From a checkpoint of a small transformer trained on Wikipedia.
Size: 11 layers, 7 heads of 64.
Training: a variant of Muon for these matrices, 531M tokens.
MLP neurons of a small language model. Each row is named by its layer, matrix (gate and up: input weights) and neuron, and shows model dimensions 0-63. Each number is 128 + 24 x the weight over its row's rms, rounded and kept within 0 to 255. A neuron's up and down rows have the sign that makes its largest values positive.
Before each neuron's rows, "fires on" lists the tokens most often at its 100 highest values on Wikipedia text that the model never trained on.

fires on: "| ", "qu", "A", "vi", "f", "i"
L3.gate146 [102 139 165 111  86 114 142 134 111 101 149 148 136 129 134 144 135 130 168 108 108 120 138 116 127 162 152 112 121 142  72 123 104 147 132 159 125 134 116 133 121 124 145  95 118 186 121 157  77 154 129  85 207  82 129 102 138 143 114 165 136 156 138 117]
L3.up146 [113 124 142 144 114 120 138 147 121 128 103 160 106 155 135 166 151 162 191  81 109 157 150 111 139  88 142 120 126 112 104 128 175 152 111 147 183 132 107 105 161  95 133 142 157 118 134  92 167 105 112 111 120 117 121 141 145 135 127 163 131 100 147  94]

fires on: "| ", "ord", ". "
L5.gate294 [148 124 167 130 104 125 136 136 123 107 139 109  80 144 115 106 109 172 105 113 119 136 113 149 116 115 173 167 138 174 119 125 150 122 118 136  82 106 132 171 138  80 134 145 163 122 101 116 118  91 136 115 114 188 123 149 111 110  49 104 135 146 118 184]
L5.up294 [127 116 154 137 145 131  96 129 104 145 107 159 110 131 109 149 123 122 117 117 110 139 121 155 157 111 147  90 135 131 144 166 139 166 129 122 104  99 118 125 103 136 114 109 126 135 106 159 147 134 118 136  88 113 135 101 142 142 108 161 110 134 138 135]

fires on: "that ", "ed ", "ing ", "called ", "ised "
L4.gate354 [120 129 184 139  85 141 139 129 128 121 164  91 111 155 128  92 151 142 159 146 147 148 156 116 108 127 166 131 119 105 157 121 124 144 108 109 101 153  94 119 165 135 114 139 139 124 144 138 132 103  76 101 117 133 113 125 103 115 122  85 115 153 131  91]
L4.up354 [ 95 150 185 112  98 140 153 153 123 149  97 117 141 133 106 121 132 142 142 113 103 123 104 124  88 143  98 132 131 129 136 125  77 158 130 156 105 164 123 126 115 157  97 152 134 158 108 126 124 170 128  93 128 136  97 177 119 132 144 137 118 130  98 122]

fires on: "lead", "build", "ro", "ter", "on", "os"
L7.gate845 [131 137 154 129 138 122 154 113 109  88 104 167 151 121 147 152 177 125 143  94  89 131 127 126  88 121 107  97 144  83 145  93  98 114 121 140 164 151  77 115  90 105 161  96  99  74 145 155 103 153 158 119 176 131  91 101 165 105  83 143 148 123 148 149]
L7.up845 [142 140 115 144 152 144 138 164 152 158 121 121  95 146 115 109 108 141 127 115 102 121 103 123  91 115 187 110 168 123 101 143 174 169 106 128 109 153 143 143 109 142 126 161 132 113 122  89 144 123 124 118 127  72  97 115 134  79 117 118 116 112 149 131]

fires on: "k", "pp", "p", "m", "g"
L3.gate924 [149 123 106 144 125 134 141 165 124 132 119 124 112 107 106 103  94 128 129 108 126 114 158 142 119 116 126 131 150 153 102 142 138 127 101 145 111  87 149 151 150 143  59 145 124 129 145 157 129 139 129 126 130 152 143  89  78 132 119 130  96  94 154 109]
L3.up924 [132 143 146 103 158 128 155 152 149 114 105 106 152  59 107 187 138  95 126 169 104 149 171 157 141 136 118 111 109 124 101 136 106 173 143 120 110 106 127 120 128 148  95  95 122 115 118 119  82 156  83 121 129 103 134 138 147 117 104 132 103  67 165 166]

fires on: "that ", ": ", ", ", "; ", "f "
L7.gate977 [140 105 134 128 140 123  74 168 116 175 170 126 152 168 104 123 126 109 107 136 111 100 158 107 138  76 177 117 142 128 152 129 121 133 138  79  88 127 133  98 149 140 175  96 100 134 147 164 123 100 167 130 174 153 153 149 136  99 135 104 111 126 119 142]
L7.up977 [135 105 108 125 128 129 136 126 100 152 136 120 135 103 136 153 131  88 152 121 131 103  93 120 108 103  96  82 127 128 105 126 110 120 157 114 142  94 131 147 104  54 128  77 151 144 139 145 107 151 167 139 128 154 129 164 153 126 139 109 119 107 145 132]

fires on: "| ", "; ", "Rec", "St", "−", "row"
L3.gate717 [133 137 115 154  58 116 110 166  98 106 138 108 114 127 170 158 204 184 102 131 149 137 113 132 161 106 157 149 164 125 126 163 131 118 176  93 116 122 148 126 108 148 113 143  97  99  78 127 118 135 135 123 121 155 126 132  90 128 135 126 162 122 135 103]
L3.up717 [ 73 119 178 131 121 103 123 148 163 168 123 155 115 129 128 144 104 130  84 126 161 115 142 120  91 114 114 173 122 130 143 173  96 159 143 104 108 115 143 129 111 114 108 110  94 126 112 112 151 122 109 125 116 137 171 125 134 116 166 130 149 154 138 142]

fires on: "sub", "ost", "ub", "sch", "Sch", "post"
L4.gate237 [137 128 144 112 108 152 117 109 100  74 138 113 172 161 151 116 138 131 117 135 167 152 163 185 119 114 114 136 109 146 110 154 151 172  94 117 113 185 116 128 117 144  88 137  79 110 140 138  93 130 164 127 111 128 127 105 140 104 126 184 128 158 116 122]
L4.up237 [102 149 103 105 122 114  99 101  80 133 174 152 146 134 131 134 117 145 100  78 173 125 133 128 121 108 117 161  68 109 103 187 107 137 159 147 131 163 134 139 157 107  86 129  93 130 107 127 130 120 160 116  66 138 138 185 118 123 127 168 121 128  96 113]

fires on: "id", ": ", "i", "ic", "on", "as"
L4.gate1101 [175 122 129 182 134 124 139 129  76 164 134 144 122 115  75 101 139 123 149  77 120 111 154 148 150 138 127 130 152 109 109 106 133 140 116 161 166  93 138 162 165 133 121 144  96 104 107 100 148 143 139  91 138 151  88 114 148 175 102 129 144 151 184 113]
L4.up1101 [ 98 124 106 157 134 148 109 130  88 160  94 149 110 110 130 113 151 138 162 101  99 109 137  93 114 151 130 134 125 133 114 149 123 131 101 142  94 148 150 140 128 171 149 143  93 135 125 123 146 170 108 119 108 130 131 173 142 160 122  86 157  95 171 133]

fires on: "it", "ar", "ic", "in", "ent", "et"
L3.gate1000 [ 91 144 160 160 103 139 144 137 124 133 149 155 121  91 145 167 132 123 139 104  96 146 108  76 157 163 102 170 106 139 146 144  99 115 129 151  85 154 104 167 134 132 109 124 135 103 143 141 141 143 140 158 132 124 136 140  93 159 150 137 128  84 163 134]
L3.up1000 [135 108 118  84 150 130 123 136  86 150 114 153 129 156 125 125 170 118 104 103 136 185 133  74  58 147  89 150 114 135  97 140 150 118 130 125 119 136 117 125 114  91 137 133 142 111 130 146 110  97 116 141  91 107 150 134 152 136 159 177 148 106 157 124]

fires on: "- ", "i", "| "
L3.gate35 [134 102 122 100 118 115 162 132 118 103 133 107 115 136 120 112  85 144  96 111 135 135  82 121 144 134 145 113 172 114 186  86 122 134 106 114 128 148 109 135 164 136 135 128 140 141  98  91 173 127  99 119  73 173 164 123 132 107 133 141 142 164 178 151]
L3.up35 [162 125 164 104 130 137 102 125 128 140 104 153 119 105 132 108 138 125 128 165 101 137 131 143 102 132 127  85 173 127 123 124 130  83 129 114 168 124 103 144  87 143 115 132 119 115 148 140 165 111 138 131  74 124 121 102  98  92 132 196 136 152 161  65]

fires on: "| ", "; ", "fi", "of ", ": "
L5.gate81 [179 118 145 117 119 159 152 105 120 141 151 114 139 106 145 100 149  85 139 148 142 151 109 131 147 108 137 122 137 107 144 134 133 144 121 130  97 133 138 191 116  97 160 133 130 110 144 155 130 129 107 127 144 116 148 119 115 146 127  89 102  84 118 107]
L5.up81 [141 118  94 129 144 110 135 150 147 155  95 151 102 116 121 135 161  87 135 145 104 127  83 144 130 168 144  94  92 121 122 135 113 148 120 142 159 117 149 179 110 108 109  96 123 135 159 113 111 143 120 118 136 132 164 121 100 133  98 168 138 133 136  93]

fires on: "K", "k", "And"
L5.gate193 [123 123  88 152 120 145 134 153 150 119 159 143  93  92  91  86  96 166  75 162 169 112 124 141 144 157 144 135 138 158 106 129  70 120  75 157 180 111 115 168 114 117 140 123 101 124 168 105 160 169 132 148 103 137 170 121 152 169 151 100 113 121  96 102]
L5.up193 [158 128 118  99 142 114 126 165 102  84 138 122  76 171 105 136 153 122 127 160  94 142 168 147 128 111 136 109  93 140 120 172 121 182 120 159 141 112 116 118  93 101 132 163 122 146 147 129 109 158  78 144 141  81 134 119 133 157 138 141 117  94 105 127]

fires on: "a", "r", "n", "194", "5 "
L4.gate1213 [118 141 156 123 127  71 128 120 164 153 151 120 130 115 129 163 107 136 181 153 125 118 137 113 149 142 105 106 165 115 143 133  93 124 127 104 106 102 178 137 115 107 151 118 134 115 153 170 133 117 115  72  85  94 163 105 101 114 134 134 107  88 103 144]
L4.up1213 [117 150 110 123 104 107  96 102 160 173 139 142 139 171 117 137 149 151 105 168 143 122 141 143 151 135 105 119 142  93 140 127 119 134 161 127 118 171 139 122 102  83 141 164 136 159 140 135 114 121 112 109 141  99 136  85 112 126 129 124 134 116 139  94]

fires on: "| ", "- ", ": ", "= ", "\n\n", "; "
L3.gate881 [117 129  76 114 138 155 125 152 175 131 127 149 143  53 145 154 133 150  99 146  86 138 131 152 176 141  91  84 122 124 118  86 114 132 138 131  83 172 144 128  87 120 137 114 159 170 134 152 145 134 150 109 120 114 128 142 157 121 114 109  84 120 114 135]
L3.up881 [138 120 147 141 160 121 123 150 137 119 108 129 133 155 144 133  99 129 158 119 130 128 137 156 125 138 144  73 130  70 179  86 123 147 109 142  89 137 114 160 155 118 143 151 144 161 118 137  95 109 150 114  99  94 111 118 138 111 133  90  99 132  96 134]

fires on: "; ", "(", "."
L5.gate554 [142 115 129 132 124  84 126 124 129 165 147 153 134  96 176 125 120  98 133  95 133 121 104 118 105 112 155  87 114 150 119 155 139 125 125 108 113 179  83 154 175 119 140 106 104 117 171 128  81 163 140 145 125 142 140 122  79 137 114 108 115  81 152 110]
L5.up554 [134 122  85 104 144 154 140 155 136 172 112 147  81 100  95 116 118 114  98 143 114 151 125 152 139 109 117  85 135 104 117 145 105 146 113 111  56 161 129 134 154 110 102 103 130 130 108 119 155 115 138 144 160 195 119 149 168  80 118 127 145 134 106 111]

fires on: "ob", "u", "it", "e "
L4.gate781 [121  93 112 105 130 165 138 118 134 158 126 137 101 133 142 143 115 115 116 139 162 122 118 136  88 137 128 119  82  92 138 122 115 128 138 166 120 126 121 151 112  84 135 158 166 147  78 156 139 131 135 126 123 101 106 125 139 103 139 147 135 150 101 158]
L4.up781 [127 129 138 154 129 145 107 108 125  76 162 132 110 123 151 131 129 137 143 192 140 129 141 123 139 153 153 132  90 161 107 139  94 133 112  87 146 108 153 159 156 107 103 166 123 100 159 120 121 130 105 104 120 130 147 145 162 117 131 108 106 109 143  94]

fires on: "of ", "6 ", "\n", "7 ", ", ", "5 "
L4.gate292 [137 167 164 141 130 123 171 159 134 130 159 140 161 110 104 124  87 145 134 167 129 157 135 139 122 140 142 103 132 112 152 146 112 122 141 134  93  94 161 111 172 118 160 120 140 133 135 119  95 139 125 150 166 114 110  92 142 126 131 142 136 137 139 121]
L4.up292 [113 161 128 119 140 115 120 100 113 152 127  97 146  68 149 131 116 115 128 130 215 134 122 126  72 133 110 112 174 100  93 150 137 165 125 112 170 147 140 168 160 147 151 127 120 133  99 144 135 105  94 113 108 100 115 134 133 154 102 152 151 132 171  73]

fires on: "op", "up", "ip"
L3.gate507 [155 125 119  94 115 130 149 126 134 130  93 171 125 146 170 157 125 142 126 120 134  82 131  95 135 136 163 129 118 148 169  97  86 143 154 137 155 138 155 122 114 117 120 103 128  84 100 199 156  87 182 140 119 126 151 108 164 128 122  94 149 147 188 111]
L3.up507 [121 129 165 154 137 106 129 121 129 134 133 142  98 111 140 121 150 129 117 124 134  98 135 127 124 155 163  99 165 134 157 104 159 105 125 135 141 114  98 154 119 117 114  98 105  80 131  97 120 117 127 146 123 128 142 118 168 148 103 158 106 165 147 141]

fires on: "0 ", "— ", "1 "
L4.gate1127 [148 124 154 161 149 141 132 120 162 156 134 129 142 141 147 144 122 147 161 109 139 131 121  86 107 144 118 138 123  96 108 125 136 110 101 145  81  92 129 183 107 144 143  92 120 117  74 153 151 151 151 129 113 103 119 136 145 124 155 156 102 148 116 135]
L4.up1127 [182 103 114 113 130 176 126 135  78 118 144 151 121 143 153 155 124 149 137 158 122 128  85 129 135 151 129 129 161  94 142 145 118 123 125 138  90 157 139 119  96 143 153 155 142 153 155 118 137 157 107 126 143 200 166 112 114 111 157 122 137 132 144 104]

fires on: "World ", "The ", "third ", "thor", "second ", "The"
L4.gate871 [113 130 124 162 127 193 152 116  90 158 156 181 103 116 141 105 114 123  90 143 122 144  93 172 137 135  99 163 126 137 107 131 151 147 167  64  86 116 125 215 145  95 140 108 105 108 113 119 155 132 147  69 127 119 128  92  74 143 161 150  99 128 137 128]
L4.up871 [127 134  82 155 132 107 149 128 152 140 140 148 137 114 130 140 118 137 143 125 141 110 144 132 112 136 171 125 156 112 109  87 121 127 184 159 104  93 122 133 152 143 108 134 132 131 112 145 116  88 121 123 169 154 172 103 121 141 161 146 120 101 101 108]

fires on: "h", "ex", "Ex", "i", "Ac"
L7.gate641 [122 118 137 120 139 126 121 114 123 122 127 116 142 135 143 109 109 160 112 124 143  89 114 134  87 136 124 133 132 127 102  98 115 177  93 154 124 131  88 144 133 136  90 126 145 130 146 126 147 115  87 128 189 121  95  99 152 111 131 176 109 109 163  98]
L7.up641 [108 143 112  69  88 118 161 154 117 129 129 126 104 151 113 121 133 120 153 115 156  80 128 139 127 131  91 169 122 132  81 147 141 148 163 135  84 135 108 132 102 135 150 130 111 157 118 124  99  77 131 128 165 112 125 134  95 108 131 119 168 141 114 165]

fires on: "im", "am", "ur", "ip", "le", "b"
L7.gate107 [ 95 121 174 109 110 131 155 137 108 105 147 119 101 140 132 119 131 123 120 129 105 183 121 114 187 130  95 154 132 151 189 105 105 104 133 114 124 104 134 144 131  96 134 105 120 151 152 120 118 146 117 102  77 146 100 132 116 168 130 127 154  95 122 125]
L7.up107 [146 125 135 151 122 119 106  98 145 165 168 174 155 120 124  95 148 139  76  83 132  85 117 157 161 130 112  85  87 123 143 164 134 153 162  92 142 172 188 153 100 103 101 131 112 125 138 106 128 152 123 122 116 170 140 113 102 107 156 125 151 119 147  86]

fires on: "ow", "ed ", "from ", "ing ", "s ", "ent "
L5.gate20 [110  79  75 151 125 117 134 125 166  73 132 135 149 127 112  97 113 100 136 121 100 155 117  79  99 161 131 146  98 149 110 137 115 107 169 110 148 153 176  87 164  59 112 142 124 140 147 104 175 169 104 106  87 111 130 145 126 154 117 111  95 143 110 130]
L5.up20 [140 109 203 156 147 146 130 149 145 164 107 101 100 129  84 133 106 142 130  70  74 124  95  89 150 147 163 127 148 119 128 200 130 127 142 109 128 138 124 128 144 100 142 152 172 149 138 132 157 115  94 123  72 156 178 121  90 176 137 108 118 150 103 114]

fires on: "— ", "0 ", "1 ", "2 ", "8 "
L3.gate275 [147 124  87 129 118 150 160 136 184 147  99 150 124 143 162  96 140 121 124 158 146 118 154 175  86 149 119 113 133 143 103 127 147 133 117 131 132 111 146 172 117 146 105 147 130 157  84 154 147 135 131 145 118  84 125 115 158 136 139 174 100 140 109 112]
L3.up275 [131 147 106  92 100 102  97 136  86 129 119 141 142 129 142 139 145 138 104 148 136 158 159 115 115 147 131 152 108 123 176 168 109 125  92 131 103 120 130 137 124 135 164 118 140 130 145 132 123 140 141 135 125 111 144 122 130 124 154  95 134 136 125 130]

fires on: "w", "v", "iv", "ur", "am", "a"
L4.gate330 [ 72 148  95 124  91  92 149 143 104 129 136 128 104  96 130  95 110 130  94 111 107 121  92 130 151 121 133 134 155 110 147 149 125 138 123 102 136 152 136 113 148 109  99 130 154 177 153 111 164 128 104 117 128 133 130 107 148 108  82 148 153  75 135 128]
L4.up330 [131 105 163 126 142 103 132 146 146 172 157 148 111 158  64 112 100  91 111 127 119 139 130 112 101 125 105 115 139 142 151 134 116 142 138 120 144 135 140 130 132 146  98 147 105 110  99 141 130 141 140  94 144 179 107 105 127  96 119 116 162  93 127 113]

fires on: ",", "ed ", "ted ", "ing ", "ired "
L4.gate926 [144 118 122 138 113 128 123 149 145 111 131 123 137 126 125 103  83 157 157 173  67 138 122  69  78 164 115 167 149 160 145 114 119 108 131 122 111 158 163 108 113 164  90 142 103 114 121  86 127 175 123 141 123 112 107 131 100 107  93 117 152 123 138 139]
L4.up926 [191 162 128 116 127 153 119 131 159 113 114  90 138 106 122 137 111 139 144 116  45  98 161  81 119 118 117 120 133 136 174 154 128 106 115  96 101 144  91 152 131 121 163 150 143 124  91 133 175 117 123 162 147 134 122 153 122 114  84 134 107  82 112 119]

fires on: "| ", "; ", "G", "."
L4.gate682 [128 107 108 176 113 122 149 107  98 129 140 133 120 167 145 111 180 127 142 127 160 134 124 110 133 128 164 127  79 124 155  79 109 113 112 112 149 130 154 111  95 129 122 116  92 101 139 168  63 175 123  89  79 129 119 116 112 109 148 150 126 137 145 141]
L4.up682 [121  95 106 162  88 117 143 115 131  99 158 149 142 161 148 145  97 137 106 124 190 120 137 137 120 144  84 146 111 163 148 133 146 120 173 121 135 120 113 101 123  96 122 119 132 200 131 115 132 138 128 115 137 117 159 119 103 152 167 141 120 149 117 130]

fires on: "|", "t", "g"
L5.gate785 [149 153 115 147  97 107 132 121 172 116 154 132 113 110 150 143 166 113 130 136 101 135 135 131 144 149 140 168 111 123 151 150 139 155 115 119 104  81 105 150 127 119 132 131  96 135 137  91 118 139 133  75 106  92 181 141 120  99  84 166  65 121 154 143]
L5.up785 [108 140 155 168 144  87 124 108 167  96 100 173 133 165 136 106 122 111 138 127 117 125 122 124 123 141 126 105  44 159 145 142 147 129 139 165 126 118  87 110 100 133 132 106  75 129 137 114 121 153 153 120 141 161 135  85 157 118 149 139 110 123 117 116]

fires on: "| "
L4.gate135 [172 128 149 120 160  92 144 127 115 122 154 152 120 153 132 119 145 123 108 132  98 125 128  98 106 123 133  73 130  92  59 160 135 171 129 195 103 137 112 142 124  99 157 127 123 148 146 132 110 136 117 107 166 107 119 109 165 140 174 165 127 150 102  66]
L4.up135 [ 64 145 131 138 149 123 145 137 157 123 131 165  94 117 119 131 157 119 133 115 121 132 167 102 135 110 111 139 105 127 106 153 120 127 123 153  96 123 145 165 108  70 176 131 126 145 100 104 113 112 137 135 109 152 131 119 140 109 128 143 105 133 135 116]

fires on: "| ", "– "
L4.gate1095 [130 105 124 113 143 124 168 156 110 120 121 108 145 129 129 147 141 121 112 131 131 106 126 110 121 108 153 141 105 134 122 163 143 136 143 158 141 107 131 177 124 105 100 127 110 145 134 119 132 135 106 117 158 156 153 140 145 141 142 145 123  91 167 146]
L4.up1095 [124 142 125 139 124 122 144  96 125 154 125 109 125 158 164 130  98 111 100 103 135 139 103 156 131 140 117 126 141 133 119  56 132 128 113 110  92 169 152 143  97 116 118  95 143 169  70 131 117 128 120 118 151 138 145  78 179 120 120 144  97 156 128 116]

fires on: ".", "°", "Spec", "$", "9", "8"
L5.gate803 [ 70  92 181  83 145 123 124 116 163 104  64 141 132 159 140 139 137 117 135 115 111 142 147  93 133 152 130  97 104 128 129 141 132 146  92 155 134 112 145 147 133 157 168 120 181 173 176  91 131 107  91 124 162 103 100 116 133 133 129 168 160 149 128 161]
L5.up803 [135 139 127  92 125 187 136 174 140 170 117 133 136 145 109  87 156 145 157 131 146 152 173 114 162 145 146 132 138 114 116 138 130 149 117 150 162 169 117 128 189 133 111 154 148 132  97 122 154 123 116 141 161 161 137 108 109 133  97 107 133  98  88 103]

fires on: "comm", "Comm", "syst", "is", "m"
L5.gate1116 [142  89 155 126 156  99 127 156 111 120 112 127 141  71 111 154 179 117 114 137 117 164 186 159 142 137 121 145 167 104 154 151 194 117 158 130 120 152 108 121 114 117 104 146 124 108 151 105 120 144 160  77 117 191  93 119 130 106 102 108 103 108 139 116]
L5.up1116 [106 161 142 102 145 112 110 182 119 118 113  98 143  70 162 157 107 111 163 113 122 142 155 143 123 100 133 127 158 160 121 162 140  87 138 116 121 137 165 115 170 148 168 147 146 138 145 148 128 167 113 101 106 181 132 124 126 171 190 142 128  88 170 114]

fires on: "- ", "; ", "– "
L3.gate1065 [ 79 110 143 108 132 110 143 135 122 156 161 102 155 117 139 146 153 147 147 150 106 140 138 149 113 102 143  79 161 117 171 146 156 135 116 121  94 163 130 101 131 145 121 149 156 147 150 153 131  88 146  97 192 131 127 114 175 125 131 116 148 124 109 159]
L3.up1065 [147 120 142 126 145 129 127 123 114 140 117 112 146 160 122 155 112  84 118  95 106 117 121 126 132 172 110 105 138 133 139 141 139 126 129 145 105 120 167 131 106 131 162  98 152 179 141 135 104 109 147 124 114 119 121  54 157 125 140 101 117 144 110 138]

fires on: "|"
L7.gate631 [ 99  88 118 103 151 131  98 132 135 117 137 128 146 104 150 119 154 103 176 150 120 102 114 147 118 127 103 117  98 163 148 115 147 138 145 110 102 119 143 132 116 131 120 122 136 133 156 116 135 130 128 104 103 160 136 134 126 124  94 142 141 142 138 116]
L7.up631 [135 119 105 148 116  94 105  88 161  99 129 147 113 125 125 122 187 152  85  94 131 112  90 143  99 125  84 116 104 148 106 151 114 122 153 109 134 102 133 148  93 115 166 141 121 130 117 118 120 134 165 135 143 137 107 125 175 146 115 138 136 116  90 133]

fires on: ") ", "- ", "\n\n", "| "
L4.gate375 [119 100 125  94 155 100 161 154 152 141 108 146 108 120 158 145 110 128 110 129  98 126 141  91 135  98 137 152  81  99  97 122 166 139  99 141 146 120 154 168 116 162 152 153 155 143  93 120 114 137 112 134 138  83 126 118 154 127 136 142 112  92 136 149]
L4.up375 [137 113 122 151  90 131 134  61 130 106 105 143  94 118 107 110 132 120 205 154 120  99 102 102 111 135 134 125 109 111 145 125 157 132  87  95 160  85 123 167 136 126  80 102 130 162 131  98 193 117 118 107 135 102 193 129  98 126 137 138 104 127 142 129]

fires on: "det", "z", "et", "it", "h", "vis"
L5.gate87 [102  80  74 108 161 109 135 122 113 129 126 141  84 107 127 141 117 143 135 135 128 127 116  93 168 132 124  82 128 129 130 136 137 154 105 146 126 147 150 146 130  78 113 128 114 132 154 166 156 135 126 171 129 107 127 142  87 129 100 143  85 153 139 103]
L5.up87 [150 116 106  84 126 106 134 110 127 178  93 143 132 131 146 126 125 124 109 161 112  91 110 143 157 139 106 140 101 172 150 141 132 130 161 121  99  98 106 130 106 128 154 123 102 121 126  83 109  97 107 121 140 128 139 136 125 162 146 171 113 101  93 117]

fires on: "; ", ": "
L5.gate650 [164 119 140  94 114 149 146 110 150 112 151 154 153  86 163 145 144 124 162 111 126  97 103 130 118 105 145  65 108 141 146 181 100 131 161 150 125 151 108 182 137 114 112 126 113 129 156 154 108 164 115 104 110 120 109 152 155 138 146  81 118  75 148  96]
L5.up650 [159 116 131 122 175 138 129 149 120 144 103 132 131 141 100 140 113 140 127 122 123 124 167 121 160 116 178 115  96 120 115 118 135 101 124 134 127 132 130 146 112 107  94 117 119 133 111 139 120 113 127  81 227  97 141 116 152 138 119 128 158 116  96 142]

fires on: "and", "ar", "el", "on", "et", "or"
L3.gate556 [130 153 170 151 150 109 167 126 156 135 142 152 106 122 123 125 116 159 146  91 100 110 115 138 108 185 127 133 120 127 139 104 132  86 115 109  89 148 118 103 101 173 121 138 120 123 107 166 127 130 169 145 145 125 148 125 102 166 103 132  93 126 132 153]
L3.up556 [ 93 121 134 123 159  93 128 113 154 140  85 142 122 123 156 122 141 127 127 101 129 150 139 147 143 117  72 141 101 144 105 105 156  92 103 107 137  99 146 116 140 113 130 145 181 129 148 135  90 108 149  80 127 136  87  79 110 161 133 181 162 143 139 152]

fires on: "Mar", "Fran", "lar", "il", "Cr", "Jan"
L3.gate489 [178 105 145  87  90 123  99  76 123 123 140 141 139 111 139 136 155 101 181 150 113 125 149 140 122 118 158 140 135 126 148 134 122 127 139 206 127 142 134 127 140 140 102 113 137 103 127 153 110 181 135 111 135 143 136 145 136 112 121 135  99 115 127 125]
L3.up489 [151 105 133 115 112 130 146  57 127 131 138 117 124 126 158 120 103 137 149 177 134 108 214 123 140 144 194 146 131 163 109 164 136 129 134 162  99 173 142 143 104 137 136 129 175 101 149 102 144 158 157 139 137 122 123 152 144 108 118  93 116 123 121 117]

fires on: "4", "1"
L3.gate526 [ 88 154 122 110 135 166 130 123 105 130 134 155 100 132 131 118  88 111  66 139 148  91 168 156  93 163 128 117 120 139 154 131 158  94  86 121  69 129 141 128 144 145 134 142 105 114 117 151 161 147 124 127 140 119 101 111 142 128 141 121 112 130 103 133]
L3.up526 [106 128  97 101  90 132 150 101 118 144 155 159  87 126 153 101 136 115 107 152 143 128 136 126  77 154  89 158 130 156 154 115 147 141 118 125  95 136 156 117 151 168 149 116 136 127  98 102 154 132 113  90 127  96 150 125 164 157 185 160 126 151 102  93]

fires on: "m", "u", "p", "w", "y"
L5.gate891 [151 120 144 116 108 102 185 143 155 119  93 106  98  64 161 151 121  87 106 121  78  98 113 164 138 144 121 113 138  97 120 127 127 122 142 140 137  76  94  99 101 105  83  98 126 156 131 148 127 147 124 147 173 155 128 112 160 102 142 106 154 127 156 169]
L5.up891 [125 136 192  99 176 110 123 164 158 140 139 139 138 113 109 131 148 114 122  84 170 130 161 138 180 113 148 167 147 144 163 132 110 111  90  94 130 152 133 134 157  78 134 144 154 150 118 137 112 147 194 112  96 158 138 127 123 109 137 141 149 131 106 121]

fires on: "- ", "\n\n", ": ", "ri", "er"
L4.gate52 [110 130  91 136 143 143 120 144 124 119 118 113 105 109  96 146 109 110 129 120 114 163 134 116 122  92 146 117  99 102  93 151 125 132  94 117 155 167 155  89  82 120 125 158 135 117 145 119 113 141 161 135 106 124 120 121 107 151 156 144 106  87 109 122]
L4.up52 [131 131 106 135 128 142 129 116 172  75 109 108 147 170 148 137 135  92 170 160  93 128  78  98 154 161 140 115 136  86 132 111 101 126 102 115 130 143 168 170 162 134  95 121 139 123 166 120 140 133 118  94 136 130  97 133  53 117 132 147 133 135 141 131]

fires on: ";", "=", "com", "lim", "tim"
L5.gate873 [145 129 140 126 131 129  89 138 136 103 100 142 147 102 142 144 137 164 155 116 145 148 114 144 104 116 116 127 132 149  80 122 124 102 120 140  88 152 186 205 106 115 154 129 128 130 125 123 131  76 150 121 170 131 106 151 132 123 124  92  98 170  77 147]
L5.up873 [130  99  94 109 106 106 113 136 125 113  94 130  93 126  55 104 155 139 179  81 106 116 149 152 109 142 132  95 134 125 154 141 141  73 131 112 121 125 136 184 121 127 128 128 136 181 122 117  90 128 171 113 145 147 130 188 118 147 144 101  83 120  87 141]

fires on: "|", ";", "=", " ", "won "
L7.gate907 [154 123 114 107 104 132  81 103 142 144 151 151 120  95 135 101 215 145 139 116 129 108 123 110 151 107 138 105 116 119 119 124 107 120  65 129 128 117 109 122 177  87 109 157  67  68 104 106 143  81 113 160 120 131 175 131 164 114  97  94 150  97 115 136]
L7.up907 [153 128 142 160 108 123 134 138 169  90 133 133 143 153 105 112 173 103 166 116 153 120 132 134 128 173 115 102  90 148 135 144 134 171 134  72 101  76  83 120 107 129 156 110 159 143 129 110 121 150 101 154 106 144  91 112 156  79 111 154 137 113 127 156]